Part of a small language model's weights.
Size: 21 layers, 4 heads of 64 (2 for keys and values), MLP 1024 SwiGLU, vocabulary 2048, 21.7M parameters.
Architecture: RMSNorm before each block, rotary positions, untied embeddings, normalized queries and keys.
MLP neurons of a small language model. Each row is named by its layer, matrix (gate and up: input weights) and neuron, and shows model dimensions 0-127. Each number is 500 + 50 x the weight over its row's rms, rounded and kept within 0 to 999. Numbers have three digits each. A neuron's up and down rows have the sign that makes its largest values positive.
A block is one neuron, or neurons of one layer that tend to fire together. Before each block is what it responds to, as a language model described it from the Wikipedia text at the highest values.

Responds to: Line breaks right after Wikipedia "= Title =" headers, mid-word pieces of names and words (Kin-sh-asa, P-re-quel, It-aly), and the function words "about" and "a".
L8.gate457:558556524416429504442446465471476522479552426475414572559553488466513526504525556457469491436517476480566449498555595530438374531518550532490515550506514610491500504499579492493533504533528505561494457447437476485507507540437436566440525548524474499592506489595530550468475487474576570550482548476523479550502454515478553542584521435521476556473497308525501498433530506467454570461516
L8.up457:528577592494473429474569505472474521605546476522469511452480505435405486558428513500560541457499565431469431483475427507471433488536525536400455492576576554507456502515441496488490480527531505528497562507375527516524511446506517417492574490516462494549487412524555466551546566510521525573541447537524482456445420460496520526473442472487604554423517565458541561536530471482597488470483

Responds to: Second year digits after an en dash in sports season spans and match scores, such as 1994–95, 2022–23 and 2–1, often inside tables.
L15.gate273:517462495399587413579515482521437433529576508502468531467495491535512478588529553505500586546489569520489534531400510430470379440476446452609558491469483447541539436420554491482555547523521462432446440480456502565441594529534517479486484576594500472475507516589509463533591417602472519556429516550379566491602479506522501518503571515431491583536431415462531479458507462541453581488509
L15.up273:529495586454522587446543543417437515469513532488445501507518547522535490341620457490467479498517486480383504566502577594528476635546545549445598476520491467495581518461565477467538509488395542495570557523539478554516504411517514567503519536538530565410539484489446470458525516532456426509496520503563568531555503572437477494418450498549502575557535430551497500488457482391454528479531
L15.gate302:527548616388502504435557433498559458509509497447447513508541488532527456486581441411555448500570515464406557507620563535424502421567469451529487489515481494472516467418659564462626479547472537459466448491506479529486593532492537484452488547442537512455498566536412490453480453474522504539401543493458485513449469520515542424546588493439595513431429445519468547470531538457495425478556
L15.up302:588539520539489354573590457574511468559520462495463512534558442473491487579546490469496477599505493463562433444480446458513373522482439586646582535605423444490471477482480495514545459483459519520585535525455516489505546492573571488421432552525535598588425478449480453459533535573531494510507512571429516582512440547495591505508461508506513495470496546555600524521545434461531496507467
L15.gate380:431521442498462450456476536609552483593606516483408434539440435481572467502485418453524552450420588455599504503562467500506463470458389467495476511474558543577497548536561496511563511598557499463498630512476538587589467506554554529482467512545463386492458544539549518449516514551472494554448473460402604524550457574527536453593534489434515605544483468561467425506582379541535465483603
L15.up380:575629487539556476403517505523514438461494479449466536533423495342515487477481516475560645456541450547519532541620464499466467405415444572487464521547460504575552545456579506563489434477524431542564511481556601486597463556491496491573477496511504548513518570465586458469505455402554437412467512527436526573521476444454436450570569510490481529520539475475493462555565500477484491531499
L15.gate448:598509493542520563591427524478547452472456442466503492564482567443580442475474444507415577479411442396456485515657598526497460512530511514577440417444598469555501479480511521571444502511514424467522602540548511504490496460521502521487472520451528456509464548545484519498456561515508500545455630483446508424505460469522504461550514515448407549507514470523488554519413522459603458490536
L15.up448:606568510545604433510478540489521565512529541476613474515468410507531428546456524480523559497522502425520506488445498535592479594477500539465376454503431539555468527483505526495437546576487500514495592531523506509571498513536460484443444534483554488550510534465375554597515512532560450448515492364506590464566574411564554504532496522546544508585559466471400519490416490442483454503547

Responds to: Second word piece following a split-off opening l/L/le, especially ow in low/lowest, also level, leaves, Latin, Leicester, Legends.
L6.gate126:563473424475440443487506428489514511465581403560552513513518606482551481480580477527488515417600394455444546594539493555441481478447546478502580506471477544435450474565421486488530476479646549432561556492517488503568473366605437437539598549529572525583395580452575447552507509510472499485485492491524538507503504432503451610511556515522551473497489504478571480514588554454472536478532
L6.up126:460476573515484512529475536452395556533555479480465459596480429532543534476528531534576487542546444510511405478478525535547545613487520407506520556402441488462615510449444525440387477490556418523486517518454513518499522533512502446511524476512591514501432456541480508502482449563542511501486484454489445450598514437561564476441574515549458537569429529386553491494498612423507527562432
L6.gate154:513403505540497570577502459483479513530405511571568465475472445527564486548587428534432557473555549475574518437480543538543470403478438408484447470467486512471472429503447626522498504489469470519532518486470488513488421519498443461598397402495490474518573543395560457436430514507523504446540442413505490520518497505552534499482555468431403526544516520361591583535536501507471501482473
L6.up154:468465475549523538561445484567434486436488541549517456490569511527452510534523436557503568460504516528408436498583504543511454420411441474530493484482538436554612524503493496487517517499595423469520528397433498525491489538533499553447437503548414554598520463486562548460487465428445512445579500519475581500515596497470471429457521437460493439542354513530505555531618564530417413489650
L6.gate203:520476448506549415507509365502505559495598511506517494563540489485585519565488444519480455470468498555533461567511518515487483346539452598573485513537487485473446408472452557592481453549464493491452483495521545490535469561483482545429489486448555523480489473523491558477470542553596527475481449524458476551481450453520456475512494555481533624514556467458492496506512472474523468506538
L6.up203:542485583484516426528556381535506460522549430491498540463523503464555486522583509471524394444467570486521422517536416544501583561541536593466335479475465492571529490535563523477516518466476607439578523465456451540474495422451543495454528449532448459519518484477485523428539529557553478497583505431389533458437453516472524473562514510618541551508472524353475540389533448432577531504510
L6.gate229:488625424428498528555552457416574410533480505602555477469553441463485394524541480539434483487574454540508565524532561513486520489545518440505434514533536572514529424439462524489552543429482509497381494446457466473474481496400516564527516531534525525392550447513454573470575459488491513449386514483466564497564436571506477492489428465559466419514501437470580586519497404520504521449511
L6.up229:450561567492478587507542526469479477578614537646502404513556537498486468527524532499443583609499449522448552576570472473559466446586497450601523567511486531425470566494468470500486502442495535601473511498435482418554512499393514483494468567501556484530548453622496452473513448416420538546424592474481568447546477541526460515578449563523511380509447435453549589518459468503522403462539
L6.gate338:540623480427621466473545506494517511495617490493564463511486487534457492469468454517499476443580515493453536469505471521545471494552506544498512506536499489539409448451475564633529479517523456517532554460462449502527521526464453465467579503504503514445421580482508491618529443485464517480489554468488576463446527490492493573541502488500511551677522438447590517557467544509529427439515
L6.up338:403565459576537555556539505422498565474549565550539541590452509461510608478419486509462502496533504509470567477525457428489487549545429521489503466481391549565504560445471499459565610598490429506543431498504534524424467517561557580478437517507433550537458562569498526473465457522494471465489575483507505502484527560530471423426580550474518472489462429457465540582496486605542367448476
L6.gate406:376492500533552508588497444504573528505468483531538457582461462534424530514503574473493516400583605590441485537589434470483483505392488416464476455565506553443470472482433510498513492496449545467444589477582436506492389561427524568462472540540531560527494476414442580587558548517478506447454492434437536521461411499540475414484525492490546444534442484495501523502529554522483524425484
L6.up406:448561515467373517551369650589467558556413493522561483475499481530503440480519525566562507467423454554444470489489538539465514582572520450450424511532506518573596442528466417491506497530492503503497534474523496492582515554398499439487414541499555524545489436488446493441524533445447432554464571554598509518445526515544491454517476527457568523508488435523453595519539527508476571485489
L6.gate421:517540497487475531481525467528562453429462573502505471599508478455523492511464368471444501527618583501541477546467499502484533509529507469617444553561512490461510495435474521545538530514467518508546539498353529481556514451521416531561543537443457522524527487501423440589565469537459542520391430516497564544551532540494526464441493578415512493480499443536539524505528490444409493511542
L6.up421:580460422470571498565547415466479511549531509505558622560518528459547497453505492471454546509484529511468480468448429507533487571518516538538387454547480541475463492564430594652438629529457554572494579528492513523482403419533483512426523501509436551446463511525520487496483629565454475478555507446405481500478404476564572503521510435555529535469501407447426466452423524471478441498458
L6.gate480:497530455480428522598472494514569476579542535527533476538565563461526509597472463504535567496565665504458504557510484503498440499511548449608515471516557465424453529576413567523550507503490440481503524522463492409571393575514510508513480623472499520349519526457494496496478486554589422412479464431503544521489483493549506438522492486489419434511481460511484481506453433523578535435527
L6.up480:464526552566469621516459436645515630470438493600448443505537496480571461487544466497367626469508506550574579485501474477560484494535593397483451504493422498441559476437530542456503444509452510518521520531421501512462508506425569478455543537532495550519470517487495476499461450497478489561564520493427520480474459470561529454546482520611606406449418473527510539496540454468415502503489
L6.gate521:515533536450434518591480458431459477501472501630506490457485548432420422516473460437479521456504506459547501556579528585568446459439472450464493470540513561498407554464411511515404462446454464352485540493501470444457404438465558463415454487516531449524499471564544576493492482487519463459536455464476552447547502513559513475461495444471539509401536435568479448475530563517547465510438
L6.up521:419525516554628480560500492596525531550553519526482481516502546493533511563596525390510636567437547546530504497498506483504500435497566370518489565426351470567499510428401535472426481548486592472520468506477466489515476508519507523440508481561441560372557539443439485498574601570475489625463458511551464530468523503548471433452451459533534441500475499460514495502443506473559531502575
L6.gate549:540414434543502503487545449376390498586489463494522423542537548554471507532480469483504462485548543487401505435500571554571514602489539452506471454538445508526555467410521485477497529536463470473515471466548498462451452487509426575520535461510589473495421471503450454358494600522486368496435516536516466445524475444457482444500516546548528478515500469531488481441576553478517412484493
L6.up549:455497457483513553593455524516528528494462501533524510571510569579456577500529469485530409517477588566522388420371541499464485496413550500499562447521495551555473558540425489487554502557481455548645449440550462446396534510452541539520474468517509495527431522459447541516578642407515465370545379444492480506559566468594532511436512490544501474482506437553490508521471554496532431387486
L6.gate574:574578448498537578573464396558613439518459455527569453487436455511498564467482397561548505521501442460518596536483493532469481553499563489477508485462464565479531587525526543429486535439601463535505584463542465435585527565446550526477517474565541499442399534515439502469465509460380464485456478465563575511514527588452465506474548424495536465533456483416523533440443564531554531476487
L6.up574:470617337462598542479464452499586421513473513525513490490514476559426454566489478594470467503488529472522495491548506491536455594554470484530488475467518480562530520530535494489583505504521468493584488511366499490488471547471485493489528450474430495488456490496487525569495464450515450519530559439476572520468450463548585512449435564458533405572479464513441561398622537480500422478538
L6.gate643:521525492540542545402387588463550528472553413491467529576573591583456542467517575516493509467452488464437484567612537491459553518416562513487502484500369488467530459443424484501469546561406462434459448470411452517518495536500473483549454535530511438528491480463539507485583500459481532573523443420481515435494489421581506438570471504518525513501445401470587463407455522482463463423560
L6.up643:536565489553476551450577541511531415581582502518420583502448477487438520546571409516564467523536621534427477552495448523521538469485469545490445552441479498565498544477438480559451503486465469474498502497476505441563587514467509506484546540532546539483517486483401520455485483505516577427506566504555486561435466481532511411422428464477483539466427461497475498506452448562613454466502
L6.gate650:478558418525475584590435395553481529519500485568513460538489492456527501500509467511508535530550451517538498551507563554510510468539494557516559508461436508483507564478386472462516446615416495507493528413512487481516531468335534553505490464578533527523527419470555474508566534541397524400506358423510484540576492513508568427496454582449584426562576436438562597430409483500516516513513
L6.up650:462554531442527454486546579466406457455485485485445502537496470497511464555545497545471577481429517438408484526542413499515531418416481506543485450549488480492532556475559482514517447576516487565486513546451500481607503597436561492483530558505421537466478590470582455398524379524479419432491531536475644508511563464482500483565455501495506399515442554490553477521536477565456438620544
L6.gate752:406597523565648512560403442464574553513551483618607490480485446476516446547527421500519515423543536492507540452499490511422507493528478326510573494479449582600483436457510578518483572569545411457502510477458469533563455566422479549524459493478494486562517511446488547482522475525478543481541555473486510591547553557505499489522523552532553471556432514534516529444455469466484468431550
L6.up752:532508466533530493569414474508554512428413516592468459468484523463533462505471488431459506491423449496494537534467496446424475512357591510551508433423503476537572420450501577477458497520404469470464495469516422512513481573555517426500469476511569553442559474465442545475502522485415418408493558521465465400632503507496497477472465456492511478515453518540550438389435612364585443484479
L6.gate772:497483488515526525580493509446567511516473535523520482497494505547474458543434452474483594451526546468483542504504557534495432575518504374503555474549495514560380455442453526554449456432385454501500523442494491547498485582392511398435539559509470508510572502487512463536543510431548560445446555538498527519543507472549533412484487468487422524473406420521432486489465446509335416530568
L6.up772:595601495514455477510491517546511627531556454476539443444534502647393528526470495614557449480479551492498494499518536462522593489503471447497432509475439479559527468492525491535503595443486459478561565518544428486447513515517492478506460459408509465430553394511522477549603492511534494514515498428507467465544405387584570537534485527500535570574483417428545493496536579496503407458468
L6.gate807:522552480529483486611499504487433503544560520496508488518483425411572413631503476571534548457483513441505574499532524536545383494398559429546447558482482520488454484440374512475485511508568485529493522488444508461475395427438525489474579447562479464466553543464460472500540515588490500486535466498564430571455401518635501496380503584475530495494489423482474500556467494414461444416533
L6.up807:566489540452424479500492535459565488516471609516536525502502577466507604512521543482498494587552528420472532510549522439489528493434581515581611546563484507529514493556412541509520384512543414509604466498619496540550504519487483546428566429475458443522493463488549518503418553521559420494547500477465511523493522542469458538479464522463493469426465433514471486460461412529476521509489

Responds to: Line breaks right after a Wikipedia title and short description (e.g. Mountain pass in the French Pyrenees), before the lead sentence; weakly, mid-word pieces and closing parentheses.
L6.gate69:412469520512480582531516480542559469514510528505532462546427390521486580521482518456476487462439475449518508420506501545374359473532472525499446536573425559511590571547482510474473583581509479545568527419518498518481465566473463490488472543555564429579427518544539555485445471489536506533479495471489604535455604527565471490502538558513604528498626493574521502513490480535479587499477
L6.up69:526424425468536548600459542492414480540483417503441524423522502462517478478584494423492563481488567486468503479460459474471436435494507561527529519415367496494375514498428525446502529526496534448401473475557484540499502459541453473519543450569542548511459536514627580547538626501436359605544517455423485527600436515516416511497426460470500449498515555522567468486437438495445466501483
L6.gate101:424509547509500509550455481527365517454595395501550505493419463462514546572467511525529593461429477493488558495520586452527441460532565484503475488415441476396479529573530480514498525504452493548550450455612543471522495444507455516467466534533508499557490585562575482417545474479471446538526437385569437552514466449527483476576525518456519500508527528545464507598615528529496381408538
L6.up101:472503560589497485374468543549591474482492485534477499585487412546470573417491483523543477509466475526464498414532538484439545532461598529446453543462535499647529447530620453540547592551504417385439442482464446515484480491419467524583595553467409539572496464431522521413552488525549530510584455444452544474400504454544482546549482473398530557508462506551527538420574551523551469515499
L6.gate103:497532529484520489480409478419432498526541472546510484575533384468488479512467571451499439541564487555480484539469529521499502425566572376439592532440425535488520529572480544403478524527538413508576539481578589531550453478521547527547505428549474548480410546559593561470569509481480522517457514458498555503534513456522597430560500508600595570505397425509487421459545443459521557557531
L6.up103:543480455544501449598515474475491468505588562509588552488499464501588499559550468530509576481582530512387506440486494578402512535589451551447416526481565590456482524518562552561548505481548571490532464482446485478450524535544482492472452494451465450408477496527470554585606450563523484472487475518512552531405388456537549456515575530540468521486495459528486442460543544466428493457544
L6.gate112:385475365522520465554535481508499377496527528500488444505512463564545567527533561572448591496472474527473579521571579456444497498515512577546497528636502527489558453487388520486495517550494480374488500493470456476534404473506513528490443473450511470522477467576618482469562495486496506447466505456569540597494546568491482463415525479487494443495589498414519504480586514567416404485448
L6.up112:479463605392564511485486515523452522500477524538474613487464434529501480530599430498415543499524495520426522577470436544511492433428458450542564506465445572550512543636459544513448494495498487500438391529586503518536548545446529481529537466588471443569423498486567532488533430508486577465544550485411472621517465517494553529404502533395573497450451549537433540479513481466545539500521
L6.gate122:428492386524507469521496405505540557500440426455520523505488348477454427473455603470580534449469509523536463528482476496470443424577467517482523507453523528529507476482475484530510515471551554546520526545478451463592554590478493551465479487516552481495450542558549470472496496515494531441483483473507517457456359480529543448458500491527444547475403443500559473519499468538483491574484
L6.up122:536496488528469510487591466498519590515476496450515514424423457449469523469426557505521610437514441536546429519472410572562478490567439569437526618456547469529403518567432510538577501488633557533545525598499433412524487555517495578533497450511473540446511529561535563575539505547456467534534576481523479402487443528505466487500471527524494494445499486474580397554471454494495564569499
L6.gate454:502467492460475508455499530526524472524490407511594589495569457526487489338488528441503406526505510566597664487519567507416496471490398498451427495398406511554506497470470611474504532487573561519480430477486512465483443518427517459420455386597525512467585475484549472492540538491451413430466570440413522524557520526550520520461511524463489469505502491529417480413515489503449595374461
L6.up454:538465520465477397427443528539450393429520519546488448586549413544499501566411589590463541520445536514575546468501514522450436523486507534417475482564505513477435543594640566554541510486546524498528544510491508521504440578548476595509571538489485484527564472466504496469474509522451529563447492492513466542467624509484551416556491426446537336438468485437487495495513499396414504485478
L6.gate562:456472503500607451497419514567581455556493507444540445538568458457526482463493545506457579437468503458404495499566552534562553474515360597499442474521541467536467428371423520504551470530526535421474541516464550508468460611585394537410569502530540488520534531441610510455532562522497426533517505495400500515376449506513553456450417494525419495500499495543565486527446487485419538476540
L6.up562:528541494519554523511585531403467525527468428418508483499507466525422565434436433523582509529555569484490501508413510489506540533471495518470445377473496498451519545516554525456463580488524491491505562511480508550551500494450493493435439479522540373520526458446515481531504553376601542535479442522547546478513544522387433421511576471469475395626574521450459525513586601485524482401507
L6.gate602:493488427534578485515462392447533509393519481533374491473417492465508510481405452448459500531549521507465617477477448473524477431467494509505555535473455515543463452501494565528501402546592494439468515516405523490554450522505486508492461571477534564466600442540484618479484496516426507487491483497477487551586459486452545461568554442517439473522590489493489566528620467515518455417555
L6.up602:526553496537576501536468526565441584512645520541563493476435572518515512487571465551430523485480541558552461509456423546495567479443575475526433420462482482503542554551540563537534549471573477417455543515466578495493490555470513413453523472480497560351500411451488535519498455519401541488579425429418444468407487547557491531456551544488491514435544476406504567399438527427486461511561
L6.gate670:406432519460564473527508482472469470437485496512462470579514360436412508510451498465496525502571485458476482592502630514521421479574472511513534411480448556563472410482477577499559459582470437497564503512498546574555487647486406454481472557474559526542404502544561470534460575539587529543445579500498523489513558450463536359605509471509480513473461468549567524465518510449455489488515
L6.up670:533537463474512406486535544473592463450493544536504458493540527433457528552455484511541536493554526529525482548466486527476442596542548430496361438560481575513468380523517552464577569516480513363497460517473518448469465534604467450462501581543568483529469512453548505446504510536473494485493538553436437431612477470457443455484540487489573495431396438513574434455523531549464410521526
L6.gate792:538555509549518385593397490490507523536527536542525496537588572453473565506548502521446572438471539421525569514513465528417413485500529455475414374457523543553380469493398550482526501465539564424447609486487435515510474515544573521513488493507487598446442469497591463522596514476500452476586572545496526517393530573454520486514556431497486517473431484482498422542493433458468444447489
L6.up792:525597490488468499484401535497468518415527458551451461556505502508477486504499436539407570499569523500571500544557499474532437474463485518508584539386585575489456575404511556499484504524508511437465551433593479512398535520551464478464494593480547455512549417449505497433461499496507536509588523447442486584427445599621458571558443462552609561557527485524467503484564530482561491543483
L6.gate834:427519471469507549476494461509517461539495528514543418559507447519551540469474499600509447475466467466554536415498567578493501484656450494433571523535443603537516537435426501510459557499506411449497549413493430625511506542519433495475485526498577502472452511530595454573529494440473470626460522549546651495476535480502529442496543530565502456560551448581445555501477439508400478499548
L6.up834:539517525542543541556560528464455468616562513535460492489497525481546428596461448420506509451524541509476543538429463528577509372515420561465512539349543521486436579527487436538581568495524475457461478478460439523505589578539525487465443482467580452471485508556596476530572594475608484476486494523506487555539487491471554420490456510427496349509494543481500548602434442479461504454561
L6.gate850:405582470481486458486508419472470456477563450511484476583441508454534425527464512517545595469408571526547523461495552458552499494483464457583554500394513521524420459451520548508603476487536498548492547543484422464502371401478384396505449493447483484468559522509476541455586464459455542482522509563585474480478475492479428444446442529489507584452468498467529553493438543547500455443599
L6.up850:510491541510561491512512537495486554499456569479676546508438506364416509491410561540534526466588553492504478544489526523502557465545570494444481446514525534576479549469516574464574466484565467480483575512528410504440471460389526451570511513448527435513509526396416506576514496541497522474506500552521507467497440535501456577460511396565478498536495515462524455518508544499443494433532
L6.gate875:519460398485461416559483506503476484546482472501500517603534504438591580555534488476468489449513496456485566540495573468489391440532456499540483507399477543520492489481506570509516512523541392486490589458477432502521502436476502503502462446509479484468482498621510508492503402504503522440573522537583535459569464487485460559479596541440479506483393460442517439531519553486423439471541
L6.up875:456472518424502465479534606574422511449489411519503514562565477505558535494540569505535576536449422491455534497546551476439469490510511521560478503360485460613481528521513590516512508479460475535483500498518471528489562514454414510501449478553483466574492514484461532475517544440474597471498564507488462492409416503504355450513646483478521456475359526582500559493533592534520520505451
L6.gate891:533497523438575505551404488561505393541392556537532515543499343556503569569516532474472456488531396615476490516438495457433416533535441477438492491449503548428469521403428585508500553531574500501522502452513431502475532458473569546563511518561589526542451503484540496577523516481481484536465545517473578553515525463489545498515540447561466532512420472487461441458451542439520548439475
L6.up891:537534498475478498517460508538462491455464552509483500529433462479426491508503557474464535448531507496496535446417437549502481597544533502473485449472503544500513445491479517540480505531421484494447572488466560575399480557387405477431431541603519442493547494548532477494441568443510493502565539512407420458581469500555511533530439515585524417510546547546480509552488464459416493561524
L6.gate900:554486451526463516536482506498504542478516432489578490564626459492431515474496480490552500538433449439475501507450589447525384511441520496476576503614511554484523446535418547519456447574600479511503444475574461489516499513499472522557473556491524384531477464506551506452473439507570530454507471466550413579379535566510486483509512491551506485567597407461512534567557579441507487416426
L6.up900:478521490485538581598463377539460457550558488555494414483493430653546597480388560494480480613545497440438525537460480500497452470504559481505538567624527519598498445475432421513518568512550456514457525511497592403532517465454539489562488648398499472477458448518544568524484549466589501455525316456504497609521567431530544471428530565474495498549519522500489521498522480441455561459536
L6.gate904:542479505589402440527525430468506502466588591544476570498516500462508516484523420488556523530524522465523509456515544473389485496574509423440497534441510550522494531500419528525483569463521450536574507474488512536431490618540447569616534518450536545460493501454568524458480500506524487529407456424399418541410436452507558520453566467536488452555410376421511535476498483519455549448478
L6.up904:540620389515553438474518478560493522525515510496493489518511518479502541368501444514470475545503611456567517443503490463469489559575547437542537496443588464585429534526437501456466471489442574410484490518496426473450522530497478584449490551484400487553533461518442505530518461531509513590473455468426504568490525618496593475450604451476513515559437441481498573566442527496458528436478